Part of a small language model's weights: LayerNorm before each block, normalized queries and keys.
MLP neurons of a small language model. Each row is named by its layer, matrix (down: output weights) and neuron, and shows model dimensions 298-425. Each number is 500 + 40 x the weight over its row's rms, rounded and kept within 0 to 999. Numbers have three digits each.
A block is one neuron, or neurons of one layer that tend to fire together. After each block is what it responds to, as a language model described it from the Wikipedia text at the highest values.

L3.down981:459442541525457538476478340482448517490545412414504467483518488511569487469552477531524523516471523493506530507532473537547497492468531567501510462526483507488500501494507518478500490462561505558403501515446542517551488461569508464440408490490507459599497513482550496437446546452473482494492499488502502601451467497484515543485498517468533515499555488500410514446531513498518451477513
L3.down2053:509484519449502507500532418521459555559561357409459529558565503555529474523461439486485499427542526532516451463496530524503470479509510561476594492544479525441489509512525421471476525520528421493441544444551495557467505535529547485473476529496504465592505536446437478492450493536490525523517462575490490557509474486507462529523490490544549550513564520510428409487502516494520418547560
L3.down2118:484445533456426517516431449509477549519502467408441472508497508469521421492530480486464547520531487476476443497582452550512485510545542482428467489524508449494496491520456516451526517480588483485441522471480523461482527486509520530486410599550515449620533530558505541487433559429525543481497432463498463505505499502466554475497563477544500527478557442419487393466468479488475456500525
L3.down2259:486535481480522514517479502447475515500528444488534472540541496473500473435524565506503494522443476566592523548532514501530526507505507565465516451493456557482533489473461506516465535463572397520473487414596514529467536486406441530390425538525521464506462538450489472427399514463543465550488528550509536537469560528513449504526453437511472479487589476473463494479514613487515516511547
Place-name final tokens. Final token of country, city or region names, often in tables or lists, e.g. Icel-and, New York, Hawai-i, Winnip-eg; also possessive 's after countries.

L3.down1510:431529555544513487396471420496481505447484564498385547397482472503468502482568538481491592514493513450531444526508491515558513455546514520476512459469523463545485560563512538423487437472521483499496477488527554499501453536474535505510519537531501538473466506449554551439552510517506523515426473484495527558475531529429539427494481506496497544456482522457508463483496503558490522529484
L3.down1653:435548476519539530461562406549549523439552441474429564529428481469521439503555500510603500521577485515530437508550463446521472542551561449466453550462490540571564531490502513521532469504494561550410503569541509501522540558540534401530576550462480555482475465530484507523493509526491445520458493523526466463498513454475525462511538498495461470605559530525542519548528541474494557417519
L3.down1701:491505409544507540483494467507512504475461643546453515415499503484445548481500538484541466540501504462573460526573451456537493517521568497472521489479503520526508564488484506547531537484511592501544482497535518525563499550489500535475463577507470498478522469435415562562532472495481509550500419528584526580507506482491497428542447481501507583541527506471534509510514448478472534511522
L3.down2171:476501414578550499571482437489491480508525548462528501447485459458469449533554446547398483541506533496566521489452480494518558415449483547550573490518606545562495495513477587551466539479458512461463478529576508452465512445508470528503407524503481439517547479495430511485527518514498490576492523479444473464505472484472498469517451506512564477475536577458482507509497607484547531478478
Possession and auxiliary verbs. Light verbs right after a subject, mainly had, have, has, with, get and gave, used for possession or as auxiliaries, e.g. "had been", "with the three pilots".

L5.down292:470535468531553472520511508470499509545539451475501499461562503558427559506521514518635450496550519544526535517494582596458522437495501475555449498489547524457509568558528480542456470543541522482472526537528540471525509523543564491613517523466536439455449523425479545478539481531577542516462405473552525482540545556435451461485498562520516479460500535446391477506504475555519519443482
L5.down317:399524474527447480536516551449524455484503519513509529444516478538469435476497474487545514525503541549524445494488495488480545464494529482542568481474503555595504452479530440566486481544604495521510555517514527549541521540572552477516526560519529427523462504443471413525491465477537479552537600459489488523475528575489522500444493553552510458459435446533540473544505568477505494466449
L5.down422:492472474555467492524418490503553464517479481520475419519518458482503543507501549454486458547438508493503521468456525463534547503472613471527373531540504513459489461473509483498490534468537546480468456459474503492496436500486498545580514471489462457516443508508570437520530531452488437536506511485487535518551489483464434495508500560529540517549480506531450501500549547583507522556497
L5.down2353:495534482483529540433480463535540487459553566548610440525512502494541470516532420509477465583555477526463521512455440451465460444453478431449531541475535591473532582542553536561526555535474503494508506445494555501451480501496445485574444480443514478488506538475503521541490526520483463482494453473495551539529545518428496494527527542520501486502499478528445540476505527576505462570454
Sports score numbers. Digits and en dashes in sports results, mainly goal minutes before an apostrophe (Ozobić 4') and scores (won 6–0, L 1–2), plus weaker hits on scattered prose words.

L5.down477:478424475512598490490571506540472545448542467505519489423479526492490560489427506577522514440458494521444526425522446522471453412423436555486528467439598451504492512441490520497445551455592528489473497457513518509526461469486496486599470505514488513464518475556600520533455513554477443555527502546493515388520547451473512532444487536503437487506547540528509533501554559418506452525504
L5.down1468:562535457496473535462569468477463565511563516551527414487467504440452500552497476523442447473570469469425382527514510526476571441510369501424494533491582429435513531517514515519558511462562478514512577555452497428596476441501533458558533517509500532525451525502522550482531540533523454504488497556497543522509524511531527504451454460528500536530542504472605447608517544458564513538478
L5.down1827:483495418502504523436556460496506502524607497520436494526475476475529492559473520479517467508495509472461485499501453538487503462424459489510520518510459523404535543555465542476500542448553518484470476528530541502479489501545453549499535533573476530502517415442533469530462570543504503375464479491535461542533546459469534486477533430461448566511526561524462541516501527476481497413592
L5.down1903:416496530517485429482508514451452566560507502519503440516521481542450507557469479548479482447485535480444478503468519512495474444497487465459539481509543445498605522527479492488558545520571541514534504455543515455493503567456493528465488462546525570512487484530509535515479493483515409540515442485528524373487496517560459432429467434494487537493455444454499576551531554477484528455449
Country and region names. Tokens inside names of countries or broad regions after "in/across/throughout the", e.g. U.S., United States, Middle East, Arab world, Norway.

L3.down423:524496536480533503510475471507529489506465432473439519467484395467500474495463457489489468570492516536433476546561506545494495584484541415528456565498476550491514526551472548457517500544471439530478562499480524511544530472523424540499486539493504495535525456551514454504408443437576486482543454427543443447432485582523495511562513460405500559482447499507497472522539519469505438467482
L3.down2205:468473508540514433421485448479564563503591455501472459528507507508526567448511519467514450592485450520459497530528494544498525493441564463539484452476555467471568506507450494534452467491449505473405493473479509554514462463527549533461498452459448568520387494443487580505422494505469485516499533502561460528487506515532576476476510546541512443512540442485450527568557507529496506438564
L3.down2217:464555496451499494442478486533532550472481387467484436554493524484590560531444431530530496518518543494484515493433633525500488557390518474556492468463578477486515439494483556479510455502558438532564546531475456512510518454530458490508489583489537508537462469531522460570492470445435481501422496465534466462499541459483549553566482457431492514506438481502517554499489487493479481539569
L3.down2532:486505540588539517516556466551510515556475423536442467483489499515476545530506530568452526464516418576523513503537448494532559497453485546475477415491525490484559446484564504494520493477495563481433521481532433533478499489483486527477514433478508542534457547471474552494530523495544495510443449563487461493423536545458439511555453486427491424531569427504531494578493601474473531468516
Before a place or building name. Function words and separators just before a named place, building or institution, such as table bars in historic-building lists, "town of", "located at", "the".

L6.down199:563528553441522554530523466517491471539524459512534511427515513445509527548528526450519583432477427455476540505564483482490495527467513516486507502499585517468527605531559475481483458537542513552451556577488478529466469552532517464408555528500498480541481546475480405507530514532500521532540453503526458559501579492517445507488498553584474482505465509434569565528493534452643519499505
Place-name tokens. Tokens inside or finishing proper names of cities, regions and geographic or administrative places, often mid-word or before a comma, such as Winnip, Cape, County.

L6.down1324:484511466558524540518528606513501501546521509453464471490518537518508574469467504434485457467506515481543487486501550480472472510464555502544496462484381475559433515398522439539537424430579525520444488513467544508403460535520510612465583472535415551561514487506494457578473452465446489458514552522514615496436503555506438524453459512531551473468507461456525532464551516538501500559576
Article "a" and score digits. The article "a" starting a noun phrase (by a score, a moat), and single digits in scores or results before a dash, like 0–2, 6–1.

L5.down798:553465552436507474493492457479517532478553488443474523455472534515544511511435511509480505514487465509527478608510517515510510450573492460526532570519412448461445510463435534533501487503551527474478521461593523502482500558453481493476540481542486456494462482573467525511515550456553456461500433490482466447498444536530446517494481533483538422563526461524415508367473510468440496457558
L5.down1114:520497550515498540439501490536509461496518433545570478527520515477484488531517437550558478530543530533548445513475540467438490459414467478554559508471469400509456494484533478520425465422558511459542615562512499466524475531465517514450477503531440526511548494518528489451542475542610558530551466534506443512507474509507479473489487494446527435468489506533428456436566471465472456501471
L5.down2250:579541450501486464535502523463477499542515479545536489497553557546551439447472553464556512550466500579543502506555511490528470484533488571469491547523489505525469522513453480417517506527463553507487487469548474497539551520546560482493502495419486515532454445489459563453451501486487600471508413476559503557477523520522497442531508443488508541495523560529513591469503563512503494502506
L5.down2487:521547554543465481410537525447533557439504562586454492404530455481435509446461520498520448468593492483544527524536447550534536505543511440401507505468477533529545560485557489477514493507461484485528531538484516500538448513519474510495525512462424494495516471478452494460495532529463498438516487479560583573502523528540477433441514513490526437474479506431471511542505472479528543542472
Perfect auxiliaries and table headers. Perfect-tense words before a past participle (has since, had already, had been), and first header cells of Wikipedia tables (Party, Year, Chart).

L3.down25:470533498518414569469471574466495479556490507497486483510566477511460500541604516430574499542544504488471473495455510489513449484534547481468491503515444517501507507515569435570500416486533467515515482482549465445487516545516461523568547541505543505523479496473523520512595521449521496518465449512501545519465524553467485483451514543484506563490428416426482488557534501484543521519548
L3.down263:509475427504547504526458570507521479524469499493555548404530390535511483472576479571551549496454514521473543466533528517544424597493507471474463501534445503581530483468455515538548451503515468499492507428540566531486505535548539498503457547438479508464500491485499539576496466560504497474501494532497560574479508549429552567590517483518536524480460498467519535458569500520452512531512
L3.down2537:532493496510490446478527568550451519590463482529463524495485577564547580501477506473495509487540500514490456473572576491534515499504507523492468495507439498581563571471474471503574535457553533549542548554463486474465517429494488539516498491426479439538530513502492545486499527498452483535481518503530523522479505515508514565456449528524492443479528431482463496525502498451498480537502
L3.down2543:443497509443523489518493578518467571454453444510542548473493561518501448493484539452513518545472460485528466470531510448500555504561508562429465503571520483504448546536506429484517516483431462514495433457449538462511536556549449491499519449482475459451567457433510530487496577458512471483464459569538459495485451474467511548498515532486529510530497517499530458520478542474555417526476
Goal minutes; article "a". Minute numbers just before the apostrophe in football match goal lists (Cooper 38', George 39'), plus the article a/A opening noun phrases in prose and titles.

L3.down995:478496456549500489444558474463441422495465513563453551527518530476489534510586505543540489441530514489475419512561460526536500549610510441474478515605500557446483495502459504510580545520575509495526479476487426547510537502573498468515490373549551513522522529529503567492465457485479528495520561547484446537474491442493500530404487500506480495475423438496563501531513471604501461507496
L3.down1461:493459414543514552442496574471499472484526470511539542486494534487472506475503474556523445454514538528515510386527481494484411512447507526443496491493507430478522522463544523492427525472540477443527466506433493477515469520553479485488445439498548514515378483516559561471523486522437533439458461579537432515450464535499463482488546500458507478483494476495472530548571518494495375536505
L3.down1966:490494517483527497420461589529501502472403504565448458414481537510493516512491502530605385457503541520520510517512482546492433564597486600484481510508529483514469512443539524508539457560541465482529505482469450523553531444493506401504435503569481457468474473512497530547554492498532518497505510534450427453537509491462521479484554462505442495523506499479487506543533467524469477429549
L3.down2351:463467521541523514458464466458472468535493477590468459497516529477421472437464509521486515521481506529564481516504467543548471536535517356430520449541481481493490475528530507505463462507518513484438485420448432560536536447564449420488487510513519485468515506532527545472462538505527498508422511501541527542491494485481542511463529490456518505534474444555530525586529525538498423453534
Table row line breaks. Line breaks right after the closing pipe of a markdown table row, mostly header rows like "| Name | Builder | Fate |", occasionally after infobox lists.

L5.down7:516509445422565495515470480529484560456487482546515501480455439487493544462483562462548500391474478505497535579494541522500548482445533474477430517452437515513476528502500457495495495508576535563422502592515550492519483503490489480450550486473443592489495564488549520451500425519572508484537485539479460519480497530516449406426468478464474512494502528461542494515478493445437503496457
L5.down87:440486462439539463495553509462486471481463474605490458545470519468506508464523533506452448475489451511578472461499486512451502527523529532452515520572565563458548492515490461454536524526486547503531522498445481478518505404439473495485461560579452505503492520517534541448441505521536474508494407447486487473501548515560433529528458490518511481494512474491511471553484549504486472465517
L5.down1631:450483460445502531553513509486447509455441452467503437509569517438540513500540498502529483496472504521549444517502488502487448499454537494460467470529537558464559529501468432470536549476493486522488536560508507462530545488534444488383545529555425491493479517523604467478527471473530489525485515461472498422439461572523496506498459478453498495481511476479506452462477528466513450475534
L5.down2593:441500499540503502458536504532481445535478504550556495465367518460539506545500506508533587403519430560546498541496474477487503411513470492421519526499514531513541501504501511532533497462496491475503512553454423481540501551472491478428548470488532528525500412533479509513476497443411530522536481486489536483475532577497431503500477462519576524437504469561432468482534484533529410508498
Place-name anticipation. Last token of a facility or event noun or verb just before "in/at" plus a location, e.g. depot in, store in, resides in.

L6.down917:507560485471584553588502541628481507514500498492520431512530555525445525487532484514501507532513535484494536492501499527503457472539531556429486520501574470467536508436545530485495562477560491525530550508456483439549510465534516455477465486453471473510456484491527516562406435483550487513515493523496445456553491452470538565502565495492564459473526484518436542435503486489485539501524
Adjective stems and table rows. Fires on adjective and noun stems before a suffix (strong-er, short-ened, dram-atic, evid-ent, Bigg-est), plus the newline after Markdown table separator lines.

L6.down911:576440566571520513485435554492571499437466514517489550481487495569467481510457483478537490493524477508495514466465427460468482514490512412477504511474495524462638542491514581563435468508476517516551509516512530541522458544475526459476504507511565513526423463400467529493551427524561437531504499519487453497496491513554502489549443463463543511440501470497484514498494519526440540538493
Have/has/had as verb. Forms of have (has, had, have, having) right after a subject, as auxiliary or possession, e.g. "has been", "had a", "have found".

L6.down324:507582445467485488578516516469564569461487474522437433500494494477542517428538473531519511571463487538519468485479469513482574474449499465467558430497565492541502561507506524512562568476518465513533520525562455455489570469505522465496453519522449509493514456494540510510553466457482474528506526468534497542474500572538484513526470514497447499437506479449488441532492548470533515426484
Place-name head nouns. Final type nouns closing a named place or venue, often after at or in, such as Tower, Park, Country Club, High School, Chapel.